Weights of a small GPT-style language model, trained from scratch on English Wikipedia: rotary positions.
MLP neurons of a small language model. Each row is named by its layer, matrix (gate and up: input weights) and neuron, and shows model dimensions 448-575. Each number is 128 + 32 x the weight over its row's rms, rounded and kept within 0 to 255. Numbers have three digits each. A neuron's up and down rows have the sign that makes its largest values positive.
After each neuron's rows, "fires on" lists the tokens most often at its 100 highest values on Wikipedia text that the model never trained on.

L10.gate505:082174100139138155123095143111125093132136109158129142087120170120122097083112094069144201154108123154187136143138114113109114195151129137139089090121143154102106166188118123115056112180125154067091074090088098168170105180160108078152105099119089173081085141095116092152128146121153122085068119089066096073153132137170166129153129127131105169114086160163085103134153136108130120123109
L10.up505:138174147149092121070136120094189108171094122120117153133099127135156166170095133095085121132134153133093101132110149078144101115090116177099101102062141117118049181106145077154171080132130159118106136136141169094097137159178203120164124100137120181138082152127116148118126101137129136081151130084151123151218122118071146128110101147170109125114122093136070135162115076117107090090115
fires on: "-", "–", " be"

L4.gate91:167143112112132116142105167105135097129165122167157081126135168096117127084095116136130146126088159122079096176126069136096108110143116129073157144098112100117098151108143130115148171113102118101054083097110161156096109111203138147164149151144182130141150132097157093166140085134109086070104149166088059099138143128156117104088122123103060138110157114127129134144130094093172149155134
L4.up91:165088156113082123124115114107136170105148082130150084150122070093208136143150112112128073101152149101123108189182108180104074084055107149173122071088125155084129153038080198118121102119078097102141150169133184099161119104091092104174094093149157137140085127177131100126076076078100138117105121157136100130082131081169134107132118135115160084106122082122115156105073181141123151133096
fires on: "\n", "==", "cor"

L6.gate201:125173190175106121157115113118104145144097108138182137124108096154177171122178120104104123141076161212146205139087117136123172124145084148127114124092114054111119123127155105131108117112157122156090115094110144106143150126095137168144103142155120104146140151161129154110119178090105096172083126088129127112063098127159187133069163142156177132101163091172124141180076222168166091065189
L6.up201:104083112090109093152134140177112101143141140165118143148105193151171098127095156096103168112132101147168078168120081122110167082123094144120108128156123102141078145108123173137104117096097104164159171181085117152069120138127197191119175117150139194115108058149129120140184134184115085149078148077099137052175117161159139146159131103110207158142138159131124133144089158085124132199094
fires on: "'", " as", " vice"

L2.gate183:084157147107133153092068135188170189090141138089127132127102173144121085122216086154123079148090136140081143140191161154177079101098169096152136081152104186154128173122104059085157094103102155180138149125171127161147148097102062120172149120119197101117152091131138074144118160060101087136081096125106188137146120062103139114113110129087152165124103099139208206100150144118140014113123
L2.up183:095195125104145162127117100151153132099160141130123168092095170107139062133125098142124094111177192161140136095117135088136083132112153132128124176153113115127146217140055093134125111132097156151160121135110137095208157076111148086163168145128152117127110130116111060121117111074143145111107195066130193127172084139144128115102119182147135138113124142140183135161102117118134139105092
fires on: "el", "d", "ed", "tract", "t"

L9.gate418:151119171118142116110086197136110111137125153124165090094122106092131098172055112131084083118095154155111154122148185130199146133090153107093060095091196117138124164088133119132144096136109161055053190126117189153137077140182073115173103073111134126114125126156159179110104107110103119168143130130158070156131088132124175049133142140123126141152162120167112187136109116098121153179161
L9.up418:127135156118170068139116088090134072119094148108091162085104114174077133171131117099065124069138095087137115094122135130171107158103100141146142203127118111088117149156112046112143094161114137134132119093056119128068125135119128085139120072109131127117141121208156107140138131143120098120185115134059124107118102110144129109108130136135157124132105126069072135166079135145106138143069
fires on: " dis", " \"", "-", " Dis", "/", " |"

L5.gate474:180153090079136116125140102211194196183175139152094134135157167109160166178116108157167113132137158100142098116120194117123124171147147122090170125140122172158196183135102124112118141127141128151075122104083118131107080131127087142128116064137154135139144180060093122101092109167131140146169155116100138137159096123170152120133146092148143120048115106169147136124098110165079149178157
L5.up474:144139130081197120083097104117092165239137108098107078171161164123124130121131109164150150179102109152168139171192072145079055144119085102145143116117141122096119096145147111114133101115061112128112125116101160125130097143175161188102127150102124140174124131130145125171159117074204115157177165117127151171101121103157155130095097146128116134185205137085078151088123144105076147128050
fires on: "-", " /", "AR", "do", "re", "3"

L2.gate293:096119161162149121152112144140157128155148111097080106164158133028134122110130112142155176164139115123139100087123124169102151144112136141085136154132173134124139098115144139130108124128175145151103172172086130094078120095200150130104139130129109144114148121118094108136161156197088099129116124074164163149132167176123119095134134144167122048096060120101111143114140146097187137125134
L2.up293:162110098108158167073096134143155098156146136194147126154085108177116080197122134119129166128070126147122138201144132158135120125129106168183148121160108135124065137102101140085157104130120076065102086114069120125047091103135150145107145137194130095162160132094148116174132111152124166132148067182106150084070083149143111152119111142167163149125117105145135132089141079137131063154153
fires on: " His", "po", "ut", "ni", "ir", "ment"

L6.gate239:123092113140189148134113167097082155064133158063106125070169176107120099144094172109115137120107193136122138121139022116135111141146125141160114187094077189119136126165138097127135099125151143147097041178054157125079129131130127093175159158137077100144143109133151200108148097158112104107127100116097083139145141153120181211119157166135160142086125141150121171095200144117170095151166
L6.up239:170168131073154136176181143093146114157131162115126137161160087156148129053137130115126163156207108231108103122101073098120170143119135135089107146099162124042148150130068119127158102152118084158140143180135137132125066139123075142105142152174105185077168145126125138089144152177099098156139110058129095194157104142110120095150135108076089162142151121150104112168060141139080094086100
fires on: "-", "'", " –"

L2.gate728:119102182088146139087081127137090121138148178145077113208159163127135148183168168147139169109095208094134132104176110115132135118182107111182089078084120122085081106132092150157153084210149152140144071103072117126131180114112134128177152133101064107134061094161136129165118149157121146124053076100125126175138168090162090169113082093117076131172174164108139162159174135148109088109111
L2.up728:092145102134131107109076204164140138110148123114125126106105177084082126081135102114119150137076133148118107179109151111158112138086098121116202096118143191125173124161137181110167190134112177086121157083176130092138130147101088118136133097137102125163092151136127167102114102088153157139122098176144080126144168089173111171091093139166079114118147102132121127149104105163171173167120
fires on: " |"

L10.gate735:104086146100164097126091116053149139112126106117072119181088181069113152170152126144129151020110143134134064144065129109134064100106121059044090125138110143218101115120123136070173079174071117195129076145177148088098127108135121146152150094111134111150101129141181117208066070182092100094166091144129118084130126160153074126143148103165126189123110193101135089165096129148126116086139
L10.up735:140067158137117073132168118114048156106132164113080165134136113117149129109136106118140104171143100097140088157133100091071172120110126107126081129136215111115160109128181149131183123076163168100146072103069152108113167078146205150116141115087097065094079043149154182135114140164097225092117207105083064102194098103160160100104137103092184042106107124161130150143087092161121194163099
fires on: ",", ".", ":", " of", " UK"

L9.gate537:142123086161106136138055196102116153161178105135116080143089158086112143136133118105095230148152121111099101169184047152107083157149164126164110119078078128165138138157175122154087176174140126146164186144103096094112159168130143124116094107075140063172130156142123111140127156052094117123074151168099135131163146181131098110132179147139160160176153128185139174126110139100143106069096
L9.up537:124132073148117104118084082125179134043157116117108094119114162171103122107153179082102113137095116158065182103152093172144150163121100164167156092129140086084084118131130099195117141166132147125106085127173121103058086100057076133115136154092128149186150171130139086128176133139099090157188120112106116076187117126116075123136069141093092161103131099184129141165158104167189136115188
fires on: " the", " a"

L3.gate586:051173101124172087099148177107054168112162056142100119132201155055104184151144141116121162054110105165068114128081106131106126158140159082144183135148182143111092148098086115078127147143144158119169117157149137102149166128168159123082176146143133134104149108153113151119081096171137199143150144163114043133125126112128159139151177139132146198142065109167120067166176137126177106164169
L3.up586:103137135125123099185069113097124115081090104058149125121110136103114102043109145132136095172124125128068077125172119150120165125137176116168050087109183109074132142087069184107141127140166141165189126086108157105108162132129095173180136144106174095101120101155133122106082137151121163131123197107193046127062124185156155077101121126171112078102094097118165118148137098137152107136156
fires on: ":", " =", " of", "-", " ("

L10.gate543:136151136076107163095101163143058121110136141170172152124119038159161142123131067167123106147150082091078071095173108151153110067108108122184118144105094128156151105128134093077143129122146155136156163139133165101106201178174088099160163183070133113128095184117099119213139106085126161149174132077185130172122099113080159150065140160199123136092157080147150081167097123106153079092140
L10.up543:091105117137203143146155101072133118108128196133154159117152136150149164138145122156127162132117131146097088084192188160080119137111146120144106100084126141158098088050113116200078127132079136157127144138130136094124108117176157148113096045097168145145167126166145071160184152066107088119103184179100158144102102111079118067151111114206161116061199095131176179161090107168124104077161
fires on: "0", ",", " of", "ing", " men"

L10.gate32:114150200165108108132096155148083143153157116123096157104173113175058134131170120156115152146097076159127120083186135112110095139173160150124074129147116171115090172202087120055096096151112086139124114162080154178083149178137150141174118116135087128173092172188167151136164100125113114138118173080073093106054171092137140119099090123160126089133113145135161110083142121085110154098123
L10.up32:133086149128161165124048109106114141131191154175162153140139081131111102153117150074107085232169103132155146147178097108107095105159164150144133171079101131126115175142132118084115102198176161146144183153051152104103118129102126121094100114155226194133160104137150141107177132099127124124118137162113101163164116055101064104127146160185114084066120160126122121075137122150126114124142
fires on: " |", ")"

L5.gate604:114130144100096138134154137134222112159083117106128134111116106203160157097108126112114112125110123133109163143132107140128116131143113128180157128115171100120139135066146086116068090099132066143107139180188131116172146147114136126136146161161117138114161128113152042139133137145110111172080156089116133149117106095142077132123158118085066126102168102121104126151126157107109152139120
L5.up604:107088148100105111068108155117097113090098206100155095084073194141177028107103158145108145207174175103110128125175134144109109146122161102093107110065056074160154195116170080121144105109144135149136115088090084141122150151108113131137175069087177154073115119133105129137107120125085154143121087093145121076083169105187058146201163163150163142130152082124144193113136111130060097100144
fires on: "9", "1", " Football", "2", "8"

L4.gate603:133108125109099128078133170125101129117135114119188173115153091134098126159145137100139188094114195101106177114086084089093147113162088126137167127078136128151155118147109132148173136120080107139104193157126129069116182102086132149180165144118095139122106128159072135204165148202140129098062134108163144125142095091144088149091121163160144117188142187072161139109120103144114143170129
L4.up603:084042154070123149109143116132133166120149058133127115138193206130158150081081181090170092126143190129166149184101122126088135130148124118098128103152136169098152077151121109091134094110169143146137188143156176154137148175131133130153169137080166150124106145126119149126107119106170088151164136131117158089102179104168158140172129084162064085104178077064129141193163105211084127110056
fires on: " |", "4", "\n", ";"

L3.gate357:124138160132113131151126167144123116101144117082139151150172134101113193139120173118136127113201165187127113119134087097046103169168150098132090134163128108136101145110053152106121142145140125088112181195119138136071109113163185059109089088172149157076132117132104117137135150094174115172159116171152130226173149116071125129093088101145147121101100127136119137134108150122091105113088
L3.up357:111137145074106112134156132181148146148145147153165141106110144133160129161159114085079091175160107096129144114101114174099086149202121129137172124146120119169134199140165133095192142106131163126163152157141083130103070129119102140124102100092119129050131082099114122098070139147116135136159086162160134160176138143110109179092171107149110138162177147153112135140087123118146136157160
fires on: "–", "-"

L5.gate405:101069152064121126129082150150150099117177117184122188118122134189211160130104138063118119181087088138118094062153112103145113052159147050102082179145134195109113094126106131157091117119102088138087078069124141145095154169123148163085141157080094094141111155101095110091211108122088149113103161100059157109081097124086123117144139119101172127150138129119156110111096140127141151107160
L5.up405:117132119209140144082096163124086112158125115137143121110129108152176133138130111140152176185183171162135097143156132167133079183124154155129163149105160138176189063125120116166128084115173128161144136174110164124143160100159139150090121112125105079180117090129110116114137028129116125127134188102047146151121114083098148051123165142161106075108077117134113104148106117101130069078121
fires on: " |", " of", " life", " parents"

L11.gate570:157115136127121169129110111165202144132132121138120090175109092087066156164122130102173171120140118135069163160124129119149192152112111158121132114111143087130132136124139208144109139128160067107146082177126123100123173193087165128161113162147105138097113127161141111125155108083079148113166082145157088099152081131144120204108173142098114050108133139112107097178042145100095078114138
L11.up570:095099118072168150113113064089129144090146101108120098167152135095163126077137105081160080061093125103149135132108155047141152122092162123167150174102152146105094057100176138105127146185115123139109113123130143105161091149128133124126136087068179072036147146091121177121066138123127131145147121126081118146180101080133149170169079105137175137056123158124193106135130140166104095130089
fires on: " T", " L", " D", " B", " J", " H"

L4.gate768:170128137085182155136096125065147147111211131156138102141027130117126168136126132120151115090116125176112073168090099125126117104143138104151151145162180164123136158047207177112194068097088125112132146129142143156100140167090135093206134121158169139140134118109108107131175139105098096139128177110130133120085147102159136097087125097105169141111130138085172159116140130092154119159171
L4.up768:157141155113124136117093137088122166128175115138146081225099130157082183166053192066180123119102131140152068169116086166118133135121111144132173088116189126091127116079198159119136095089092135125127107134172135146069141189113124146194100168145121173130164122132132141110099135135122085129126197142107134118115134076202128119074113137109131150121103141113131122110076145119117130143144
fires on: "==", " ==", "==="

L4.gate242:129129124116137134108135177126094114054155134136155070150158181055178133106094149115091148075107199075110109168070120094151134164093108129188078194109140066091084098179134120066161188112131128161196157106102128094186147200136128138158106158121148062146136123067068137101131115157100187104116145150100159098133131155092164107110198149161091099070073183102112123155130179135166145150148
L4.up242:066090092114091094110082114091098091118140110103117134164162110068125109168086112127109133120114174161131099144113133123170100138191136152180136183177068059130152085150101083137087179117142069154171150140086127062099156132138115210117136094115136141096099184137111122115114080079123173125158157132150199135133126111163136137139195115183073055091108106093088161165136094149176126141117
fires on: " new", " modern", " current", "ad", " old"

L4.gate241:113093141087091115113051133106140153127076105089150127052070145117068203154110051079132107136102135163140102181100174122152138128147196186186147126128114141172124146173118096171164133120169146095074122195097139142155119108185159174149189190122113142111115221120102137147181117085134175066150153168114142161169097142089139165132164139134122129147100101154192149122121169216163120077144
L4.up241:150115157099115152095166101144115146166091104105104097097115178126089164125089130079142121064138128120109138149148170149153088102171155083152203086116094124142140120119172116157119124128162166140105117126107126129102090124145132136124104116118107163115183156197101096122126070180131107139151115148162121172142127163111143149146174154138105124142149112114168188184141102178178162166174
fires on: ".", " but", " and", ",", " un"

L4.gate736:097177131109166148179117119121109088151155160182119181159125123148183164120173153030161183065158120133118123097154150178129136149117150155106134072098149152109075122152096093126101080098138123095144153102134135163099173151141112073195065093157140107147110065146092070117191134086082084110101165095068174123109118142107137119088151107127100092153125105127144112129107194145100101146115
L4.up736:103090201067095117150059124105132086105096168110113097168154142118097110169159186198124144166144083164136150110139100181184057195155152108172122133110088119095145081103155150134099165147116142123109180134064107092085095130138182184086111059147134165099189137060107106182100125138107114119120093119159156140134143115093127067136103186121125136161085185112097172130137141167108126175121
fires on: " |", "AR", "l"

L3.gate542:078045125112069123175168128097137135135162103137111157145104122125155127153061185109137172078126138178064188147173084086104087091164121160162070095124168149162123161102100135185117112136056151115110067093140095111110117099121133188095126123182118147117146128140085149118145143101145216094126122131177153066206196137108126164158107108190118136117165128062122109119140122108127066118084
L3.up542:152135159141140122104187148095124159133125153072132108148115152180089100168134124094094117105112141119101155166078145160158149115148177144095175100156152154152177139144163129104113140143132094121145158078105173140081083163082147153183095144053165118111122101051143127109182116145129164071165170111136111183127094089127174202152137189136130108140129070102131127134176094078158088108173
fires on: "tern", "n", "don", "N", "et", "fl"

L4.gate9:133081132118127135134124124102131127064129135129105156139147201178139147149134118175128180135143110152109129076043171145113119124119118092175135159106181192102080155095140072155135090137069132149144149144136141082116104078094179132167078121120206128048103086133110119133145185117148144077101119125152152153130144117123112132098119144185122113140073140125177131117143161128160140123111
L4.up9:170096137157180136169182115108126119140200116182153122090096191156112140135130182125130151106118119162116105183108152154092097122165153103183145050111097132166095117126139133096143091125132121070132131126108164119145160154141126140068123108140093113187120174096174092122130069153187106128082173140075096167118164139126119171117110109127145169111084103120115093144184137109174144145172
fires on: "==", "\n", "0", "th", "thi"

L4.gate118:057141115181099101139109134147165180086161086126138098145148098151104157123114141082115145122118168150171116152061121096141116132149127170125125139083140105144139130152080088193109125142132134127102117055092166144079126213135105148082144169147051100246188149160139207129145172141145152107138114175075117094111190109131099092109134158153127145090115145186151125122145119158163086101134
L4.up118:106174169131148147158079139104186148111128168181077170124178111150171124159098176079181111096105081129123112113104141096135122172125145150100120121164160141143163077130105102080100185133125096092101128080096187177109133136091124139131130150100053119135130116127188187067179132124131075146142131091092129093103089155109091109157130095060160181136122131153142115135123200117096113140098
fires on: " of", " as", " such", " that", " how", " than"

L4.gate306:078110145150206118145109126142085151116122085155083138133154137146125177143084104129152142110092143180085130171124191096092143201152137083136175108059179114124138110133094138115126110156119105125167081176091098143120076161107115148145147115153150144142122100075084133110111118183145152069091160186149084124159153101129189145069101200093131154142121079128123121117133134165165083095115
L4.up306:107167073147177121178110149106067118061100191138151210100110177099111121149159211150119108128113104125126103165137123130056190102139069104113148148141147133135096126109105116171120097124065204105149143052163099083106114160145146148194140074063132140145097109117167185102105138168083139152102139160138116153148178133140187139080124054115092173095190079184109112114125100126100103152117
fires on: ":", "1", "-", " least", ","

L3.gate102:086159174121169073123084165115129135119140144059169144112167171122104126163081146078112108168113127164120172190120107151172100134147121138144146113146133137138114162180148138133106059160099127152052126126082109092133135138124094068067114154065065089081171108148145105152189134153098144183145159189075116129120098131128108096136108159193143114181108115110095103111082119131137128149145
L3.up102:149115176184162131114149105155098125146101145108092161148098123167148111140120078168111148099143137138138105160168031131104103127141097109200168109177131149134099133156126144115155197110106090123111173085093151187086082122075119133134145131162080180118116100099161133131135136114186145148093067059130042159176101120105061127119099178157134193122150080124138117156084137135109138134146
fires on: "-", " up"

L6.gate421:136108161118086148153150145123056099131114169080165108137122147110082123130093140113141194171102132106104082197135202145119244112164160143105173173102079158157097136153115166160058124083145102115127171142159119157080135136158156086107100090129132090108085102100129166144080103101104202165149122172127091134112117185097148148132149163063112165127148176081101162155166079134133151107095
L6.up421:151155140161146148153118128084187176164146168139104094131093156103121105106153137073142129131118105088177136112116066050123091148084124129081130147166110192159108101093133138141075111078074183151152142138172165148142133124137150133146143116167157097162175158116117119096098139134161094129102105135109105138115121126178068149158179084113144154119127137101196103133130166152164160139140
fires on: ",", "8", " when", "5", "4"

L2.gate705:161154123083146095161096151108122106171153152147099098152059107161138135078144124135095154132120112097134071087128112085079131148116087112124151105153153133109168147103180077135067147137139145129118053100107146073127123142141157163103142170120197130105107099179121130139203086162135102146129140115066115109096107095126119086093140174113187133138147110183112178216124137160144152189174
L2.up705:110166157132097156110108160157159119160138122136132105145099105174092118104116133097186144158109091166130170139127146121047132152117113138137114151145130121093149095110117127157066133118173137087118107174133110170128136053170087151113102093140194052133139128179101123144119121122159171079157107129099129085146148086109095194118102169170063134126062164113176189174123142167167132082186
fires on: ":", "ia", "):", "er", "d", "ar"

L10.gate725:077111142136140131139103149113178154126132144098107164084143123133145112148179134082054120126133083128150109177139182101162106114170143126169105119132154130116066143105057093174166099163134136162077140106069122099148096097113099166142120134145144170106111155183088128113149089106170169083069109140236147144124128173132125153109088106140167117112135077126109154094150093187145112153098
L10.up725:109144164103156149119099089113144181104076082096158152095129132132105194094159102088139099138161147137159124154147114110100142149136175121153145179130154075194140131088070108114141120175154122120105150157102126156157153120129160141211112138181172109097139146117129115140141133164143190177130148149131155175128185137160143135125113113136201113082117092095149110079077089182123136167124
fires on: " (", ",", ".", " ", "2", "1"

L2.gate711:126185090130113112033096122124119105104177108140151227164160094152090129105138149090138092122121142096134186131083109047080158146074151085149122189133106083128146217097106072169096075130136143104095101112153153143155133104114093115125156092121182157107088114178096100153148168070148134137118127125123157163091123118163117139115125132172140124066190170182138125115142113166122143139141
L2.up711:161127131133110148159101144138109154118197111058171116123140123143114100137140149144155105087037106077125131140115102131103093080112171078153143219132136098104122203130049117124129083113084144156135106145137156145158168046116124126151150093083074115159101113098104076150132143154104114113112148101146132170119107117121115074087111133140157092110119142105093106130164124121137139119140
fires on: "or", "r", "ad", " (", "d", "ed"

L11.gate24:103150086147187144095094132164135042130145143111122175076132148092124184105117138169097164100152144193099100145115125131136111151151078067109150085084161074158182131137107126112125108167106162136098122146084090098107124131169114136138191120131080107153088090123146110143130143138123110121100158199077124139099092082171156106085176094152109157139172136153052116133161190131134088147155
L11.up24:162098129157139066089096141106143105083110067127126157114162094102157155106102153087089132182095201130128231083146138146157114091103108159186098145128052104141120095154069113203150105166150077128136117136082149117125131081114154083152189095144080160109129101163144100077141106131128123099125104103163124142157094152054088158140160133133096140203164144149130080134128122086151090137132
fires on: " is", " he", " be", " was"

L5.gate385:092125180088097121132127120114117109160095137155152081120081168137134165125197152152126131097108166117123118074139086169173107147138124129145161083119156149104183190100140118110117044130172092130082121069108111056152150108109129089169085095122160055214107144155157102114130152151160165136168106083093172097157118080093109175174149117086124095178153164133138147095157123192117098154098
L5.up385:129177208083092130125130123112120087117115142166189144141145166138110140119173178179137124100105120118098133144119155156076087129138081101102146157149129092114150163144144119127163120134168061120116080128127136099182120095191107090144126103139154054202140134121098133111152126121154114119121130116102133105147123124093159167135093181149097135146127150128077111098119159173125147092137
fires on: " |", ":", "\n", " with"

L10.gate426:063109192114101143113093135191118145105090104138166115112124108135122112166146034155137143124112105101163137104068148098163179108162184099149118144158157105118099131152162167128140126120164121118123175141120132057105134141109120125125105159125108158145085136151191131169100117111104111141169124143104124131127165067162155113130131167152113158134139153112108132103138153121110082128122
L10.up426:101149088128119177157094118117135112158107101098106123158159125117121174110107173098114113138066117147136202052133187132184137113134141184099175139129135123067146119093172140148115110144133097112123205140115145090188161105141160196163149134132159084103150142089147115114102082122162138128178086151197055130143141125137146129132167121155149103085128105128131091153182122117097148150126
fires on: " U", " St", " B", " D", " Ver"

L2.gate505:125125152158114112118161182174091125134186173110111170161111107127144091133134138115146174097105143140159083119142076135138134146132098153120136139024135130081188176155102086157093144148114141127107083087116129152084112151128107067208115121141133121132070150156075190128100170102129140103154137157077097138105085074130163134214126108156121170154101100095097095192141135125073128109125
L2.up505:137162105172163107160133090101072179154114166130122155117154139098162128139155153089136141111216101146123068109127146105167135117151111196130141138103116158044148163130135121148133075112122120141160149074092195166173089133191140047129166105086073086068055113102124139108123126089136110100128150127109107170150102095085138141150110094194127112154127128069073122146126137133072107136135
fires on: "-"

L6.gate733:130152133146142160113188156099151073169121107114105154155128063200103073142083131091125072107151085139134161138186150136074163131154124130167138091161117104068117131115127136126116194109076131139139072061125129111111134186089157169161121086157148181149152149162155079116086127137120118115140090171140156135076125127140102144128141154111153154151074156130185126163072082183177170193075
L6.up733:094149146116131079142192082140134147112141132142136105159060117168117165149167165115116115140143127193126123162085144053124125108169145133131136191083131118181151111110141168128086110098129134139134088125110134136089051170100060089150117091212125039121127182130130103083119118126147136155156106091146158144207135076065156177134122084161078107146146130096122123185130120140139136101096
fires on: "d", "ar"

L5.gate333:077122123101140173151107176131132096084109086142123144103123132076088159136126078081108157136062168145120065120154169137124145076064154167110132094100108141150074132085128108114154124125162162129169122109114111135091124121138144085130170096163135096140041128117072121120118084162109093170109133137079156082132110082149164087128172110128093097095109093096046105105127115099087142111124
L5.up333:117080115144126122115102160086155142139138183178131118112117068116138189140176070088072143188101174190130177110165065163087132125211138141116141119054157112147108144123162081082125117195141140143151098141112123097095090118186145171130149151127186066103130217147084141111124170143125136122140137232120071088147096108159107165098086127070136149086091111193162117078061158101157116126114
fires on: " as", " Hu", "hu", " who", " if"

L5.gate579:084194081153155107164145110131169177148073145120114107112185115086148088175165180115159118145106152174075054123079136157133112153194131094159197108146116070115121115146062127082145112147110114132130104031104149145128188128141137096074092112104059105097107127128097187136113104142128110130157116152112114185198115085092122083132082164110141191115116119165089164124115141142150068139160
L5.up579:125164114124146106157115056088115130164105154170161191144114075129111095128163121081122146125157182154131096082128118119142125169154137077096120137101168105137125098119155165103128164142169100063103151144119131140081111137110129146107103079138178182106142030108123110101127185162180146172125105093124096128113106173139107124092108147164123120160082130143095087144146115101124102129164
fires on: " of", " such", " for", "-", " in", " from"

L9.gate256:103172126200107065126108099114196146134106118177196152101114093145160188153142130127162078123128156179135090093128167174121112114161141133161126098175077149158141143113105111145095108115096130136166160122200108117115115125122091146127123119124142078106105125126065151188120117111127133145160176139149112153169060089143115095129114154118131115127130103039135120141178142147128111146155
L9.up256:117131129160057133144111144068123120178118213117133174134104068131145109085140138126129095158097105131108160129169153117146109171174173115143133078089120137092097155095182102137095072108149141173160106127111105118132127174180121082127147143000127133183114099105122151151132132139117131148114159138154085100111186120125102168118137100103164150130165152129134148164139167100103135115134
fires on: "1", "2", " ", "3", " not", " was"

L6.gate299:112136145133140172110176163067137166148155140147118069196161101131096151146156083067104108193114085140131097116146129104131145182154139091209157103145075131102166108128167178070079142150140131102145133097141095144123149134112094138110110069076162218104164113143154093127205108118114122191149152134091177084167080190093117109176138130107153101196104122082122132172124087180103094119109
L6.up299:165148065145156158125100186171166114137076090092135102136118124090139159129177157158092118143146074149096131135150122133132130102116120124148099169148109149092137153156122187183138163088061133109134129124090145107168129150092092139091116204146161114097081110111121118116115133109153089116162136118125086184207115162125111139095114179135134139124125083129100092121095162113151032121126
fires on: "-", ":", "c", "sco"

L4.gate807:151132185133105055154136139143081113146122191099100143091135167171133091141125079138133128104108194127115168156109069102157159117097106105129128100130192101156113106069080175147121124147093048098115110107100108111106150100125125082138127186132135086114159211123131123178099134180134111146066093096107151124197140110111087158102060144099133140159170092107157122097151038141134170155074
L4.up807:092159138138136100164112080154111081130076086115175081089167171185080138093053183185120103143087103160135124118152152142144142158113139116089177065168171123122117084094137115108109159096170114121133137109139162111150177090121078130092117081140211134151102150087144085101099106076191156162138167160113111146084147074129154137103084151190116095155141073069129089129148118117107098166106
fires on: " |", "---|---|---|---|", ":"

L6.gate339:141098138100135156146100161122115111108111086088143144095130158155167163116129120101110116147142142137116152104104160193096202162126108187144150112104091167201082128082135127103152070097110110089101149145110098122139104098136126135082095175129082143078049084147117159137104131034100162148098134133149146078144120133152138132138168122107112149125093111110109191080113127159164131142146
L6.up339:100078147071136137136151093072137132119097114131199149058162115132136160141116102107151158146128134132158148135218180157135111094133177189151117079098090126204137196071146100147090114126190107139197115118149098128083147151196116130109079134134111139119052136158130125159160123168119117095165133202112130128135175122118195075114098138122091183075189134145147139102090162138119144080137
fires on: " not", " considered", ".", " \"", " of", "ing"

L4.gate299:151092138154091146075112200133154051140066060085126142158109153151099097118123129129148129140082163200146088099147114156182095163078114066147118101071113111112138138154136156138153119175101093147118154077097106176171107127140150118108137095105122112105132093138131162148112095173099026133094105111089064111142159166123167138109145104093117123112139062096115057127161123144091164118088
L4.up299:105172129149113012182150148152153087085111102178115125107137129119105125091103094110099114135070082079127101108124098151121161119146116088153111146117101114156089142117075125139139149134096149097132152158096098124118091112102123112121161107131088157203146075187111145134171142163193147116137138156129123081129090100116099148133122134163116107179130137124073141136114141159134130152131
fires on: " dis", "/", "s", " Dis", "ur", " renamed"

L2.gate349:084167125163070139118149134100145155187148091127092071114092143132177105127163159154140197149124141139148076139141184112099179134102062123102139104137144119105097095110070115069109135096145140097086154151166099120111078125197127096157132133132184197128172082153120133146155080101083067158135165158122077163150132061115105100161130095167162139126116141154124125123127139113148092123068
L2.up349:138121122116197117168163146080073216103169166141180145108162128142133138141143158127100163126178103114124100131129101094106082103184177135135113117081141059187155139125059115099165168164057119155083168128089191101062120162089091097123152130095154094167147068148128092111149171186090141145108140141171133173115134138118139169097148145136167123157176081125061161140130191130113131099119
fires on: "–", "-", " Hi", "tra"